config = dict(
    n_layer=26,
    d_model=160,
    n_head=5,
    n_kv_head=1,
    head_dim=32,
    d_mlp=320,
    vocab_size=1024,
    activation='swiglu',
    norm='rmsnorm',
    norm_place='pre',
    norm_eps=1e-05,
    positions='rope',
    rope_base=10000.0,
    rope_fraction=1.0,
    qk_norm=True,
    attn_scale=0.177,
    bias='none',
    tie_embeddings=False,
    parallel_block=False,
    init='uniform',
    init_std_qkv=0.0447,
    init_std_o=0.0447,
    init_std_up=0.0447,
    init_std_down=0.0316,
    optimizer='muon_variant',
    lr=0.0149,
    lr_mult_o=4.0,
    beta1=0.95,
    lr_head=0.00651,
    warmup_steps=125,
    schedule='wsd',
    decay_fraction=0.427,
    decay_shape='linear',
    final_lr_fraction=0.05,
    batch_tokens=8192,
    seq_len=384,
    doc_mask=True,
    z_loss=0.0001,
    train_tokens=107200000,
    steps=13086,
    dataset='wikipedia_en',
)
MLP neurons of a small language model. Each row is named by its layer, matrix (gate and up: input weights; down: output weights) and neuron, and shows model dimensions 32-127. Each number is 128 + 24 x the weight over its row's rms, rounded and kept within 0 to 255. A neuron's up and down rows have the sign that makes its largest values positive.
After each neuron's rows, "fires in" lists the words (lower case) most often at its 100 highest values on Wikipedia text that the model never trained on.

L5.gate286 [156 122 150  96 131 131 189 120 103 130 148 111 130 118  85 108 153 114 127 121 118 133 174 120  87 121 126 119 101 134 150 109 131 113 133 163  68 119 152 151 125 127 127 109 114 116 146 124 154  85 130 153 138 103 114 142  95 167  97 140 123 136 150 114 122 128 156 192 130 132 115 107  98 176 133 122 139 142  95 162 109  72 103 121 117 119 122 164 124 130 126  91 135  91 153 124]
L5.up286 [175 103 113  93 140 139 188 123 108 160 141  83  99 116 112 101 159  99 109 110 119 131 149 125  90 124 144 141 159 152 128 119 130 146  99 182 103 122 140 148 152 113 132 111 115 103 120 115 141  91 126 149 212 120  84 113 107 161 100 129 104 159 116 129  91 170 141 182 115 142 142 112 112 135 129 130 122 139  89 154 109  89  97 105 144 112 122 155 112 143 111  79 157  98 137 141]
L5.down286 [ 93 158 103 164 160  84 170 141 148 150 129 135 123 128 109 156 106 101 130 131  84 121 134 104 115 151  97 156 106 135 113 115 146 159 127 143  95 151 113 150 143  46 116 106  95 137 105 109 180 134 146  82 137 159 169 126 124 133 161 152 164 157 146 113 142 164 132 159  83 138 175 126 141 119  82 136  96 141 117 124 122  91 114 148 103 148 121 183 114 133 133  75 105  91 142 151]
fires in: "17", "16", "19", "18", "27", "26"

L5.gate302 [103 120 102  91 110 179 134 167 153 102 103 112 121 158 140 120 127 167 160 134 128 121 153 108 133 137 126 140 104 129 111  89 156 121 138 123  67 174 155 150 120 114  81 172 162 119 112  69 132 109 132 124 185 108 143 155 144 140 135  97 109 138 181 108 146 120 135 146 134 126 109  99  84 104 132 131 103 123 135 118 105  88  55 112 158  93 112 151 135 143 134 117 135  93 154 113]
L5.up302 [127 143 110  89  80 150 128 127 166 119 112  79 140 122 179 106 115 151 149 129 120 135 140 144 106  95 136 167 139  93 161  51 176 122 131 147  91 147 158 118 126 127 128 159 139 133 129 107 140 122 112 108 159 135 139 112 126 122 139 119 105 142 190 107 150 116 139 141 105 108 141 113 113  80 129 115 113 145 112 125 149  72 107  98 111 120 129 146 132 140 127  93 130  96 180 154]
L5.down302 [ 76 146 101 136 125 100 127 108 154  92  99 135 119 126  84 130 101 133  93 119  99 154 156 149 144 102  99 120 133 160 174 141 166 145 155 140 125 128 109 130 143 127 105 135 115  76  82 117 166 110 183 175 159 171 138 154 142 135 136 143 101 109 130 100 135 167  86 131 120 140 132 133 124 111 119 108 124 123 146 155 131  83  79 139 112 140 107 155  92 108 154 175 131  95 192 115]
fires in: "26", "20", "28", "19", "27", "29"

L5.gate256 [181 118  74  54 120 119 138 106 112 146 138  99 124 128 146 123 134 136 187 114  90 105 146  90 137 133 137 137  99 116  85 138 157 129 158  89 143 108 119 183 106 141 116 110 120 103 154 109 129 119 157  98 147 110  81 121 122 143 135 134 152 109 143 126 139 115 130 119 137 158 149 153 107 119 130 139 144 115 100 101 133 112 109  87 143 154 101 158 115  80 164  81 124 119 163 147]
L5.up256 [170 134  90  60 110 129 141 123 119  97 164 128 150 125 124 117 123 155 141 106 113 118 133 121 132 109 144 147  92 129  70 123 131 118  82 138 107 147 140 121 116 138 131 117 144 102 150 147 167 159 120 115 170 124 105 116 104 128 112  98 117 168 156 141 124 126 145 176 161 108 145 124  84 136 106 149 125 135 132 175 136 141 110 115  88 122 108 118  83  82 132 106 130 107 128 147]
L5.down256 [150 114 155 104 158  84 172 162 121 131 105 143 128 169 146 107 137 121 114 141 145 122 104 127 152 125 138 121  89 123 163 155 155 111 160 163 100 138 121 122 106 132 155 139 161  96 109  95  99 137 125 106 159 141 126 130  80 116 128 114 124 105  93 137 152 132 126 159  89 133 141 147 136 122 115 115 121 107 144 151 124 101 118 158 146 162  98 127  83 100 117 135 149 131 154 127]
fires in: "28", "27", "26", "29"

L19.gate238 [141 135  75 159 104 112 114 156 115 126 107 120 100 188 133 143 112 117 122 118  54 119 122 148 124 172 142 144 104  88 126 127 154 106 100 118 175 176 128 146  87 151 121 104 122 160  90 129  91 125 123 136 107 114 161 133 134 116  87  80 121 151  90 142 116 111 130 102 106 114 148  97 121 162 138 133 189 125 131 141 118 135 111 107  91 114 104 107 174 150 105 136 120 105 131 128]
L19.up238 [151 138 131 126 124 145 118 101 118  91 158 155 133 169 117 108 145 110  98 148 121 129 116 130 150 133 139  81 138 133 154  90 101 109  77 105 125 114 175 138 136 163 110  97 144 153 103 127 105 151 166 104 136 112 115 158 104 121 115 154 105 137 132 145 154 197 154 112 169 108 124 139 171  91 149 135 136  90 123 112 148 155 128 169 124  93 132 140 134 115 152 115 136 128 137 144]
L19.down238 [131 105 111 126 128 145 146 121 119 155  95 167 155 159 128 157 148 153 136 152 142  85 102 102 148 114 116 146 130 131 138 106 163 103 161 110 161 147 120 122 164 116 152 129  95 107 129 106  93  86  92 126 126 141 161  82 131 127  64  66 114 118 140 122 128 106 131 129 130 114 115  85  64  79 122  69 140  85 152 144 105 113 119 167 138 149 110 114 149 128 130 126 163 101 116 188]
fires in: "a", "and", "its"

L10.gate246 [ 93 122 155 140 105 150  94 128 139  85 142 133 122  97 129 114  89 116  89 127 123 127 126 120 156 150 181 122 114 106  70 103 137  86 120 100 128 148 193 121 122  84 123 155 185 154 123 131 164 167 117 140 133 127 102 113 147 142 137 113 162 133 150 129 145 168 152  78 119 125 106 145  96 133 134 119 161 173  99  63 114 128 161 190 144 139 129 183 126 113 100  90  92 140 126  86]
L10.up246 [134 150 123 131  96 110 122 127 173 110 121 142 118 120 139  93 121 134 102 142 105 156  96 124  93 135 183 162 115 145 149  93 141 132 124 135  86 119 136 131 129  74  94 140 154 209 125 120 170 144  82 101 111 141 138  69  91 160 145 145 120 137 122 140 135 161 194  76 123  96 129 158 112 131 121 127 171 136 120 116 158 131 129 142 138 154 129 151 129 186 140 125 136  94 112 126]
L10.down246 [121 166 111 133 156 130 122 115 104 117 120 122  80 115 134 128 134 153 130 159 136 119 131 143 109 166 139 147 129  99 143 174 177 134 126 115  97  83 144 125 154 139 117 101 164 131 172 144  89 107 100 120 172 160 184  94 117 123 125 133 154 118  90 113 123 141 125 158 137 122 149 131 101 111 109 101 140 150 123 152 120 121  95 156 131 128  83 116  90 108 150 157 145 121 152 149]
fires in: "succeeded", "germany", "france", "caledon", "italy", "russia"

L9.gate190 [150  94 161  98 136 137 135 132 144 105 121 152 115 154 101 135 132 108 152 124 133  86 118 163 117 106  92 122 111 161 115 116 123 108 135 124 129 156  90 146 127 104  98 189 121 118 121 121 129 135 105 138 148 114 157 111 105 185  99 138 153  94 187 140 117 113 141 110 143 107 134 174 104 110 126 121  98 119 153 113 131 157 161 127  87  67 172 132 142 191 112 120 159 138 110 128]
L9.up190 [ 75 122 107  96 116 110 152 145 124 110 144 139 128 158 137 114 100 111 127 139 159 110 157 120 113  76 105 133 142 158 136 151 105 161 122 168 146 149  62 148 140 102 143 139 153 127 123 132 124 115  77 156 125 101 140 108 126 151 127 177 115 129 166 130 115 153 150 112 158 112 105 173 116 141 143 150  99 133 121  91 123  89 125 107 136  93 165 137 126 148 112 116 144 159 126 125]
L9.down190 [ 99 175 100 181 103 130 188 110 103 161  98 155 100 193 143 111 108 127 120 114 114 165 136 115 134  99 127 133 109  97 112 132 102 144  93 174 128 118 115 130 146 138 115 116 180 152 166 123 140 149 165 119  99 166 127 130 169 102 113 117 170 156 119 107 112 156 113  94 159 154 126 130 148 119 123 173 119 129 183 163 133 110 126  96 129 146 129  99 118 128 153 102 164 125 124 150]
fires in: "average", "country", "every", "very", "railway", "lever"

L14.gate168 [145 124 128 128 116 126 120 118 157 124 107 119 153 124 130 112 143 123 127 135 136 150 123 123 134 124 124 144  99  75 140 138 145 123 132  97  99  58 135 105 155 135 124 116 106 150 146 157  92 153  81 160 112 146 115  96 105 112 147 163 179 141 144 134 127 182 114 139 136 129 104 106 139 109 105 143  73 116 126  90 164 146 114  92 110 149 144 171 124 121  49 167 113 168 127 124]
L14.up168 [106 121 161 134 126 164 102 104 177 127 136 148 131 173 110 110 172 103 149 107 161 172 138 104 103 112 120 121  71  91 130 146 122 117 127 136 119 108 136  77 127 155  94 141 143 117 146 145 113 114 125 122 110 137 141  96 121  93 144 155 146 124 166 113 151 142 126 140 134 106 100 121 151 100 115 148  89 126 107 113 143 114  85 120 135 138 170 161 132 148 116 159  58 181  95 131]
L14.down168 [124 158 113 139 119 124 151 102 151 100 153 133 119 164 116  90 118 103 146 141 131 157 151 128 157 154 156 148 182 115 124 156 110 125 147 123 113 109 100 139 159 107 101 142 103  70 135 155 149 120  99 115 146 115 166 113 119 119 116 115 142 156 160 103 177 147 133 135 113 113 129 160  91 161 144 137 141 138 127 149 162  74 124 143 146 103 126 120 114 121  89 146 130 157 104 171]
fires in: "as", "very", "psara"

L9.gate133 [ 84  98 136 111 121 111 136 108 143 142 103  93 137 144 133 189 150 130 129  88 126 150 125 107 109 159 128 126 130 142 130 103 128 146 128 140 147 152 125 161 143  80 109 153 149 146  99 116 169 151  95 145 151  84 126 102  98 111 133 116 164 120 134 132 173 134 158  77 143  81 121 117 102 133  89 112 112 100 142 145 109 123 122 116 146 140 172 149 159 101 113 127 128 132 124 117]
L9.up133 [106 106 119 184 155 133 153 118 152 107 146 130 135 127 122 164 121 148 188 132 133 159 172 137  76 131 127 129  88 103 111 107 138 123 159 157 133 116 119 150 133  82 106 130 116 160 124 120 125 118 108 164  97  96 120 136 102 106 151 108 102 114 152 143 125 146 146  93 111  90 100  98 129 119 129 128 187 111 121 120 133 150  74  66 128 174 132 144 124 134 124 120 154 103 135  91]
L9.down133 [165 119 121 137  91 119 125 126 119 125  93 134 120 103 117 140 114  93 159 149 142 120  51  69  85 135 169 137 173 150 119 157 170 145  91 150 114 153 150 165 121  80 122 132 146 122 112 122  98 132 104 141 153  69 105 125 136 110 168 144 134  98  95 175 114 125 162 112 146 121 141 170 140 122 123 125 126 144 138 143 133 117 161 141 133 113 149  94 128 152 124 117 117 138 110 129]
fires in: "against", "those", "received", "again", "receptor", "country"

L9.gate165 [164 116 142 122  81 153 111  78 156 115 106 149 113 159 125  81 146 129  87 127 126 111 128 162 153 131 100  99  64 140 161 103 116  88  92 136 133 110 129 129 153  87  82 105 117 107 134 110  78 148 100  85 107  83 136  83 153  99 147 107 136 133 131 128 126 163 138 167 112  78 121 136 128 160 114 154 121 127 117 134 142  96 127  98  96 140 146 128 161 113 130 119 125 171  97 143]
L9.up165 [122  96 148 112 117 124  90 106 108 125 128 138 124 111 117 138  94 108 107  99 113 151 125 143 118 119  81 140  91 171 200 138 107 116 122 157 138 118 121 117 156 114 103 170  99  88 138 159  96 142  98  91 139  85 157  57 104 139 124 113 107 151 157 116 139 159 115 105 149  74 129 122 112 126  72 108 134 154 151 154 142 100 124 145  88 119 158 143 137 161 144 158 105 154 136 156]
L9.down165 [141 139 148 115 142 139 131 119 159 112 141 156 118 148 140 100 146 137  99 119 115 150 160 143 171 158 139 123  88 152 143 131 183 128 127 114 127  99  84 117 112 122 124 138 126 120  86 114 115 125  80 104 133  74 154 116 123  81 122 115 100 146 144 104 173 126 118 154 123 118 144 130 158 175 145 127 124 126 122 115 155  82 130 174 122 144 140 163 158 138 125 159 168 185 112 166]
fires in: "as"

L5.gate227 [139 117 125 118 130 151 107 116 128  71 139 106 133 136 114 110 138 101  92 122 131  96 107 124 109 140 130 108 158 116 169 126 126 128 146 103 143 128 120 102 112 122 109 129 117 134 110 145 144 103 143 163  83 130 131 137 167 168 119 142 134 161 149 129 133 133 186 175 129 153 101 114 127 164 109 156 115 125 170 124  75 116 108 154  80 120 105 145 178 147 148 121 101 142 142 104]
L5.up227 [133 111 139 118 128 102 133 139 140  93  92 162  90 159 135 138 136  97 133 133 100  87 153 146 116 153 158 149 132 120 139 111 101 117 142 128 134 143 119 106 151 129 156 129 160 119 117 138 135 114 113 153 100 129 168 105 117 104  72  94 146 136 131 128  98 152 133 115 123 131 126  82 128 129 153 110 118 112 124 182 129 137 119 145 115 105 166 147 102 115 163  92  90 164 151 112]
L5.down227 [112 141  65 135 167 108 137 131 147 151  93 134 116 128 132  90 163 103  76 133 145 118 158 120 119 154 122 120 151 129 130 170 138 121 118 105  79 179 162 100 164 119 128 141  97 133 120  97  95 110  78 132  91  88 128 144 129 123 103 132 132 115 141 111 138 139 113 155 141 109 140 139  94 142 157 125 103 142 101 140  85 111 163 145 123 129 161 135 101 121 143  80 117 139 131 133]
fires in: "not", "df", "during", "density"

L15.gate197 [139 135  84 127 111 141 167 141 153 135 146 114 117 172  97 122 149 107 136 103 142 118  89 106 101 111 103 151 167 111 102 136 143 154 159 113 109 115 142 123 139 107  92 158 128 163 128 131 141 146  93 126 123 127  70 130 153  96 107  96 147  89 135 124 127 142 122 145 145 105  87 121 133  99 107 103 145  81 134 136 104  79 105 132 104 121 159  81  67 136 166 128 195 144 113 129]
L15.up197 [114 138 117 109 117 129 144 138 113 120 132  88 126 130  84  87 174 128 126  90 128 110  90 109  83  99 110 134 174 154  88 163 144 153 113 114 109 150 126 123 126 103 142 143 137 135 120 174 157 134 115 121 151 108  93 108 166 124 106 125 168 120 172 107 108 171 132 115 141 125 108 114 154 113 148 136 151 113  99 192  83 102 123 149 125 115 129  74  90 104 157 126 164 159 141 123]
L15.down197 [183 112 124 156  84 167  99 118 125 110 147 115 124 136 113 122 140 129 109 128 119 101 165 135 165 133 103 144 128  85  88 151 141 179 113 115 110 122 120 130 161 132 136 131 119 113 156 117 153 192 117 130 138 114 173 118 121 148 159 120 104 109 160  93 161 100 180 106 129 112 103 156 129 134 126 141 124 166 126 136 162 111  92 130 146 129 174 118 127 110 109 131 113 117 134 126]
fires in: "had", "has", "having", "also"

L7.gate234 [125 106 153 130 136 126 141 141 124  89 153 116 124 101 126 141 110 127 128 111 142 127 119 118 141 124  98 127  88  89 128 160 168 103 162 128 144  92  95 122 134 133 141 179 113 177 135 117 108 141 132 150  89 106 104 127 106 156 133 173 169 122 149  85 136 139 172 162 129 101 100 142 132 139 142 128 145  94 144 159 107 147 160  87  93 151 140 146 106  84 108 122 204 166 144 104]
L7.up234 [137 134 140 114  95 111 125 121 131 132 126 146 122 115 136 152 128 116 160 153 117 118 124  89 157 181  76 121  96 143 155 140 142 124 125 142 117 137  89 120 161 113 104 171 132 120 122 138  98 110 146 130  73  84  99 124 124 136 116 115 123 112 131  84 146 123 129 114 186 140 124 134 132 157 128 148 130 116 115 142  99 134 139  94 105  93 130 121  96 115 105 169 142 159 125 129]
L7.down234 [104 138 126 151 118 149 146  97 155 120  92 141 114 153 106  92 111  86 151 147 148 160 128 113 111 111 133 121 140 139 113 123 107 134 107 169 110 149  83 159 119 106 141 144 168 144 160  95 127 131 127 141 120 128 170 119 118 100  78 111 146 134 105 125 136 126  58 104 125 153 116 150 117 154 158 172 113 125 154 164 138 123 108 103  81 115 143 140  54 152 110 155 159 164  92 133]
fires in: "average", "several", "every", "very", "never", "silver"

L23.gate38 [156  66 131 133 123 122 156 109 132 102 111 135 143 109 103 134 130 127 106 109 138 142 138 123 168 151 127 150 128 132 108 159 156 157  78 153 122  98 152 108  97  99 166 147 121 164 109 154 117 116 116 117 141  94 109 114 168 166 145 137 107 122 123 117 157 162 115 135 191  96 121 147 178 122 111 136 145 104  91 123 121 138 111 144 177 112 183 142  97  82 128 146 144 143  88  78]
L23.up38 [165 121 120 116 144 130 150 159 130 120  72 124  95 139  93 133 154 105 131 103 138  77 138 109  98 150 123 127 156  84  96 128 108 168 155 110 144 114 138 126 142 117 124  91 155 152  78 153 163 115 114 129 131 124 124 150 109 116 141 123 114 110 162 116 154 127 139 151 130 101 101 120 114 102 137 153  90 142  99 166 107 120 114 140 156 134 128 118 134 120 172 111  97 156 115 101]
L23.down38 [141 139 124 115 101 128 101 108  81 145 141 118  50 152 131 136 137 139 122 132 133 105  99 137 143  94  85 102 159 129 115 132 163 170 121 114 133 128 113 119 143 145 124 133 129 143 176 201 179 124 141 165  96  93 134 151 120 127 128 131 128 115 125 121 219 159 177 130 104 134 168  98 143 139 155  83 108 118 141 114 133 130  91 143 157 140 122 138  98 114 108 115 122 125  92 163]
fires in: "been", "be", "having", "not", "had"

L7.gate116 [143  96 123 121 117  76  94  91 128  83 153 135 136 150 125 124 132  92  91 119 124 112 100 119  84 174 127 124 127 149 131 147 129 128 141 117 151 149 128 130 124 101 157 137  77 126 118 139 137 146 103 102  87  81 128 116 177 106  91 159 109 126 154 111 190 148 117 157 111 126 135 148 141 142  96 119 133 153 201 116 139 120 134 152 140 119 169  99 149 173 134 138  96 141 122 154]
L7.up116 [132 113 126 184 131 109 113 123 125 118  95 161 147 153 123 178 122 105 134 114 110 151  76 136 133 171 145 129 120 124 133 122 152 120 128  94 135  84 123 124 148 111 173 119 108 124 120 123 105 178 144 120 102 130 128 148 138  89 103 175 149  52 118 111 160  76 107 125 157  87 107 142 147 117 128 111 136 117 137  78 164  93 138 152 131 132 145 127 109 151 137 158  82 136 106 127]
L7.down116 [142 111 141 138 103  72 167 119 105  73  86 128 118 136 103  80 136 131  91 143 130 110 130 162 111 130 133 159 146 168  68 159 159 190 103 132 133 134 120 157 111  98 103  85 102 166 111 147 124 152 145 135 150 117 159 127 126 148 105 160 152 110  96 114 140 148 127 107 131 121  62 167 140 120  95  87  90 150 105 120 137 125  89 132 116 121  94 145 129 112 140 118 162 145 158 142]
fires in: "first", "only", "both"

L4.gate99 [183 132 140 131 117 118 112 132 119 100 121  99 162 148 138 103 113 112 145 125 156 119 175 116  95 204 174 121 136 124 151 150  97 119 124 129 163 176 170 137 126 135  98 125 117 143 101 106 118 117 158 108  53 122 133  69 126 165 119 141 102 171 154 106 134 142 154 161 122 164 116 164 138 146  79 147 133 117 162 119 114 128 128 138  82 104 161 124 144 168 131 130 102 174 137 108]
L4.up99 [133 119 127  96 104 135 143 127 121 141  81  80 164 154 172 136 156 105 163  88 128  88 129 123 124 158 170 147 129  73 149 150 118 146  90 127 140 144 131 130 167 139 106 105 140 105 131 137  93 150 125 108  90 129 156 145 113 129  94 137 136 120 184 123 159 105 130 129  81  78  84 135 110 129 104 136 145 150 131 120 104 156 112 140  93 151 154  88 150  98 107 133 120 140 156 139]
L4.down99 [163 175 139 146 114 113 119  99 126 147  86 149 138 117 135 117 198 119 139 119 143 109 124 128 121 159 186 111 164 131 162 156 138 126 111 109 118 176 161 156 153 187 116 130 120 169 128 133 127 108 140  98  90 103 166 141 137 147 159 134 103 152 166 147 126 157 160 149 133 162  95 125 169 142 153  83 123 142 149 126 133 150 114 174 124 123 137 160 110 136 124 111  98  81 137 116]
fires in: "in", "she", "they", "during", "not"

L8.gate9 [177 128 148 123 143 113 123 105 110  89 118 131 128 138 132 133 111 111 140 101 110 150 112 167  95 143 171 108  97 104 113 154 127 128  96 143 129  91 138 107 123  95 163  99 123  94 151 100 133 159 133 122 133 140  89  95 110 111  78 140  85 155 154 129 141 127 101 126 136 121 129 144  97 170  94 145 157 135 141 127 133 150 126 127 169 113 143 112  90 139 139 177 109 119 190 114]
L8.up9 [169  60 156 142 153 110  84  85  69 135  93 136 112 187  91 121 111 131 155 122 144 120  80 136 109 138 154 121  90 115 172 162 157 183 123 117 132 120 154  94 146 105 127 145 112  94 121 157 160 110  85 175 106 153 104 134 124 133 130 207 101 140 127 129 163 114 109 104 125 112 128 127 119 111 125 119 152 114 156 105 104 105  88 146 120 110 168 113 143 120 121 112 101 127 152 121]
L8.down9 [160 104 108 149 153 139 107 100 164  68  81 119 139 110 106 120 110 129 130 159 139 126 105 135  77 145 136 130 138 148 115 131  99 128 103 124 137 135  82 129  99 115 131 140 121  98 134 123 123 146 133  92 141 110 116 128 139  94 105 135 128 134 145 153 144 121  55 121 137 136 128 158 156 144 118 114 148 127 141 143 151 177 126 122 132 106 143 124 111  90 167 101 130 120 177 122]
fires in: "first", "second", "her"

L10.gate12 [160 123 164  85  98 127 116 125 153 118  93 107 100 111 123 129 125  89 140 130 115  89 134 124 144 130 179 144 126 101 109 155 101 123  51 135 115 150 198 104 135 126 130 114 159 117 143 114 154 158 158  96  93  98 130  86 110 133 133 142 139 152  88 144 146 181 149 115 129 145 141 166 102 111 107 100 144 152 102 144 116 137 133 156 104 108 115 119 112 111 120 105  96 116 154 118]
L10.up12 [ 82  99 146 147 106 150 153 156 116 113 103 123  76 130 145 151 137 130 134 117 107 134 142 148 112 137 133  96 114 107 118 117 112 131 100 114 150 134 160 121 140 146  94 164 148  96 132 106 114 120 102 137 149  64 133 144 109 175 131 140  76 112 146 188 133 142 169 123 124  94 142 144 118 155  87 142 160 145 131 115 139 143 125 115 126 140  93  99 143 128 165 139 149 134 114 116]
L10.down12 [161 152  90 138 139 108 137 100  83  85 136 143 113  95 142 140 122 127 124 147 147 137 159 152 124  97 173  95 138 107 146 135 101 112 112 149 133 141 124 170 139 178 149 132 135 141 139 149 155 150  77 116 133 159 173 128 117 149 131  88 127 163 103 163 127 109 133 158 102 164 102 149 150 121 104 139 109 114 115 166 162 147 107 148 127 133 155 118 107  96 111 103  95 118 163 131]
fires in: "they", "country", "germany", "france", "species", "family"

L8.gate277 [124 105  99 135 120 147 151 116 124 106 140 101 154 127  53 122  98 155 108 116 108 167 142 159 147 113 172 133 126 147  95 153 160 130 113 163 128 122 161 139  89 120 120 140 129 136 121 132 162  97  88 185 101 132 139 131 116 139 165 131 103 111 149 140 115 146 121  82 156  90 115 158  84 101 143  77 153 128 127  93 162 178 120 108 187 128 113 120 125 138  95 134 109 144 142 105]
L8.up277 [138  98  81 142 125 137 157 109 114  90 143 103 130 120  55 132 136 150 130 148 127 153 120 142 140 124 149 116 151 149 100 161 149 132 109 165 157 147 142 157  88 123  97 138 135 104 141 131 167 105  98 157 150 115 117  99 146  92 137 121 130 116 125 169 124 150 116  83 170 128  99 187  98 147 117  93 148 145 120 120 135 168 119 134 177 132 141  88 132 142  96 117 128 114 139  93]
L8.down277 [106 123  83 112 133 109 182  72 132 120 117 115 114 117  66 139 145  98 136 164 122 114 142 137 133 124 198 137 128 121 119 136 138 152 142 146 142 148 111 150  98  86  95 133 111 119 106 139 163  94 133 153 171 169 127 109 151 111 117 173 123  95 135 145 161 152 161  78 151 158 107 148  95 137 139 122 127 134 127 148 120  98 136 156 149 126 161 151 141 134 152 116 168 147 198 124]
fires in: "january", "against", "july", "again", "june", "march"

L11.gate129 [162  74 126 156 106 122 102 119 148 141 110 118 144 160 126  80 177 116 181 144  84 114 110 173 122 169 113  80 134 163 124 114 110 136 139 120 127 132 125  97 172  97 134  98 135 121 146 137 160 158 126 112 134 134 146 136 165 122  99 120 105 137 111 135 118 156 106 131 167 140 109 121 124 116 126 123 105 117 128 140 114 108  90 117 151 127 148 150 122 133 133 124  64 111 138 138]
L11.up129 [149 116 138 110 131 122 139 147 112  88  59  99 145 177  92 120 112 122  98 116  96 113 131 142 104 145 168 105 147  99 138 129 161 159 112 113 130 137 120 141 133 137 156 113 117 135 108 120 138 140 126 128 121 152 121 119 119 139 110 163 135 160 113 148 124 168 116 152 135 129  72 128 134 146 159 127 101 166 129 123 136 138 134 165 107  81 157 112 140 114 117 144  86 139 193 130]
L11.down129 [148  86 123 158 156 107 136 113 128  68  82 100 128 163  78 120 132 110 150 167  91 152 107 111 107 152 132 105 137 124  82 135 144 174 127 134 105 113  66 112 120 112 148  82 126 150 100 129 127 149 151 148 110  64  91 147 171 138  91 146 104 139 131 134 142  96  88 130 126 146  96 115 139 127 145  99 121 141 125  79 147 133 120 135 127 110 121 165 124 138 174 113 148 148 192 144]
fires in: "first", "third", "second", "last"

L4.gate163 [130  97  98 155  95 105 112 154 137 111 122 113  99 146 128 134 140 101 143 133 123  83 136 106 125 124 114 157 113 119 169 115 117 142 148 110 144 148 123 130 126 151 121 106 145 149  97  97 118  81  96  78  95 149  97 152 143 119 127  85 126 136 149  88 136  89  97 165 132 164 104 146 144 135 101 110 114 100 148 148 113 131  80 126  96 147 152 105 165  68 108 126 100 212 111 135]
L4.up163 [141 160 128 161 123 132  85 152 145  92 163 125 142 140 147 135 119  82 123 102 116 134 168 107 153 123 142 112 169 147 150 120  89 106 151 110 138 172 122 121 120 129 162 113 137 150  87  86 129 131 125 108 140 158 111 141 142 129 130 146 153 117 121 171 149 180 127 167 144 145  83 120 128 142 115  62 111 101 135 138 103  97  88 114  93 124 201  73 113 131 143 121 105 177 137 130]
L4.down163 [112 159 119 122  78 133 103  97 134 156  82 132 134 107 130  83 164 105  61 106 133 127  97  96 160 190 135 155 118  93 121 139 177 104 125 106 124 169 123 124 124  96 122 105 102 166 117 141 130 114 126 123 114 109 137 158 151 100 130 142 112 138 134 152 144 130 111 154 149 126 150 168 121 137 130 130  91 112 113 128 133 112 111 132 167 129 130 142 137 127 124  82  88 210 131 128]
fires in: "during", "however", "not", "washington"

L8.gate1 [137 110 101 137 123 100 141 103 115 162 130 139 140 118 148 121 153 131 136 148 128 142 111 129 111 164 158 116 121  99 133 122 140  92 138 145 109 135 155  98 121 141 119 155 145 141 110 123 146 141 141 157 137 136 137 122 149 100 162 108 112 121 132 115 148 126 172 102 157 116  83 140  91 102 123  82 102  94  98 149  85 126  81  90 153 103 128 145 151 110 122  91  87 204 148  93]
L8.up1 [ 72 150 112 114 141 103 156 105 119 148  70 113 135 143 131 130 140 154 116 155 125 124 151 141  90 128 158 134  95  88 105 142 116 116  97 131 168 126 129 152  82 134  90 135 132 149 132 133 139 134 133 166 132 104 106 112 149 111 125 165 115 133 103 141 127 111 179 120 152 157  77 147  93 113 117 129  96 124 116 141  91 113  71 121 189 121 139 135 131 142 113 121 119 132 185 105]
L8.down1 [103 122 169 105 126 129 153 114 150 131  82 135 109 132 129 151 133  95 163 109 169 192 170 118  76 140 132 154 153 139 145 190 132 123 118 148 126 117  92 157 137 103 139 113 160  73 114 126  97 133 134 189 106 133 135 131 140 135 103 115 118  92 112  99 153 116  96 133 158 145 144 146 103 123 134 122 105 150 117 110 146 144 109 155 122 101 122 123 148 143 109 116 148 106 158 123]
fires in: "later", "against", "again"

L19.gate43 [141 162 124 117 162  91  89 135 146 137 136 149 128 181 122 128  98 108 123 110 103 127  85  95 151 121 126  96 152 132 108 126 116 121 100  83  83 172 121 162 135 128  79 132 100 160 102 119 134 122 100 127 133 133  82 137  92 162 103 105 114  70 153 124 141 143 150 117 113 148 163 136  69 139 132 116 134 129 130 113 156 110 121 128 142 137 167  81 136 132 159 126 132 108 134 114]
L19.up43 [133 110 147 142 150 155  98 140 131 106 142 109 126 117 126  67 104 106  82 124 110  79 125 126 150 102 137 139 117 100 115 149 108 110 105 115  91 152 144 108 132 120 130 122 127 172  91 115 134  99 107 127 130  83 104 123 101 128 120 143 103 101 153 173 129 176 102 128 128  93 136  97 130 130 112 136 114  83 134 139 181 135 131 149 125 111 109 141 144 130 149 188  98 133 164 135]
L19.down43 [ 99 130 154  94 151 142 118 124  94 146 147 150  84 144 110  97 115 106 141  91 123 125 105 136 123 111 151 133  90 117 111 111 123 143 103 100 129 126 181 137 138  93 109 121 104 126 100 138 114 129 123 144 100  93 100 154 159 140 142 105  83 116 123 117 126 167 151 141 152 117 118 128 113 124 125 128 114 114 145 136 116 142 131 157  66 144 144 102 140  98 135 124 150 104 142 158]
fires in: "a", "chief", "average"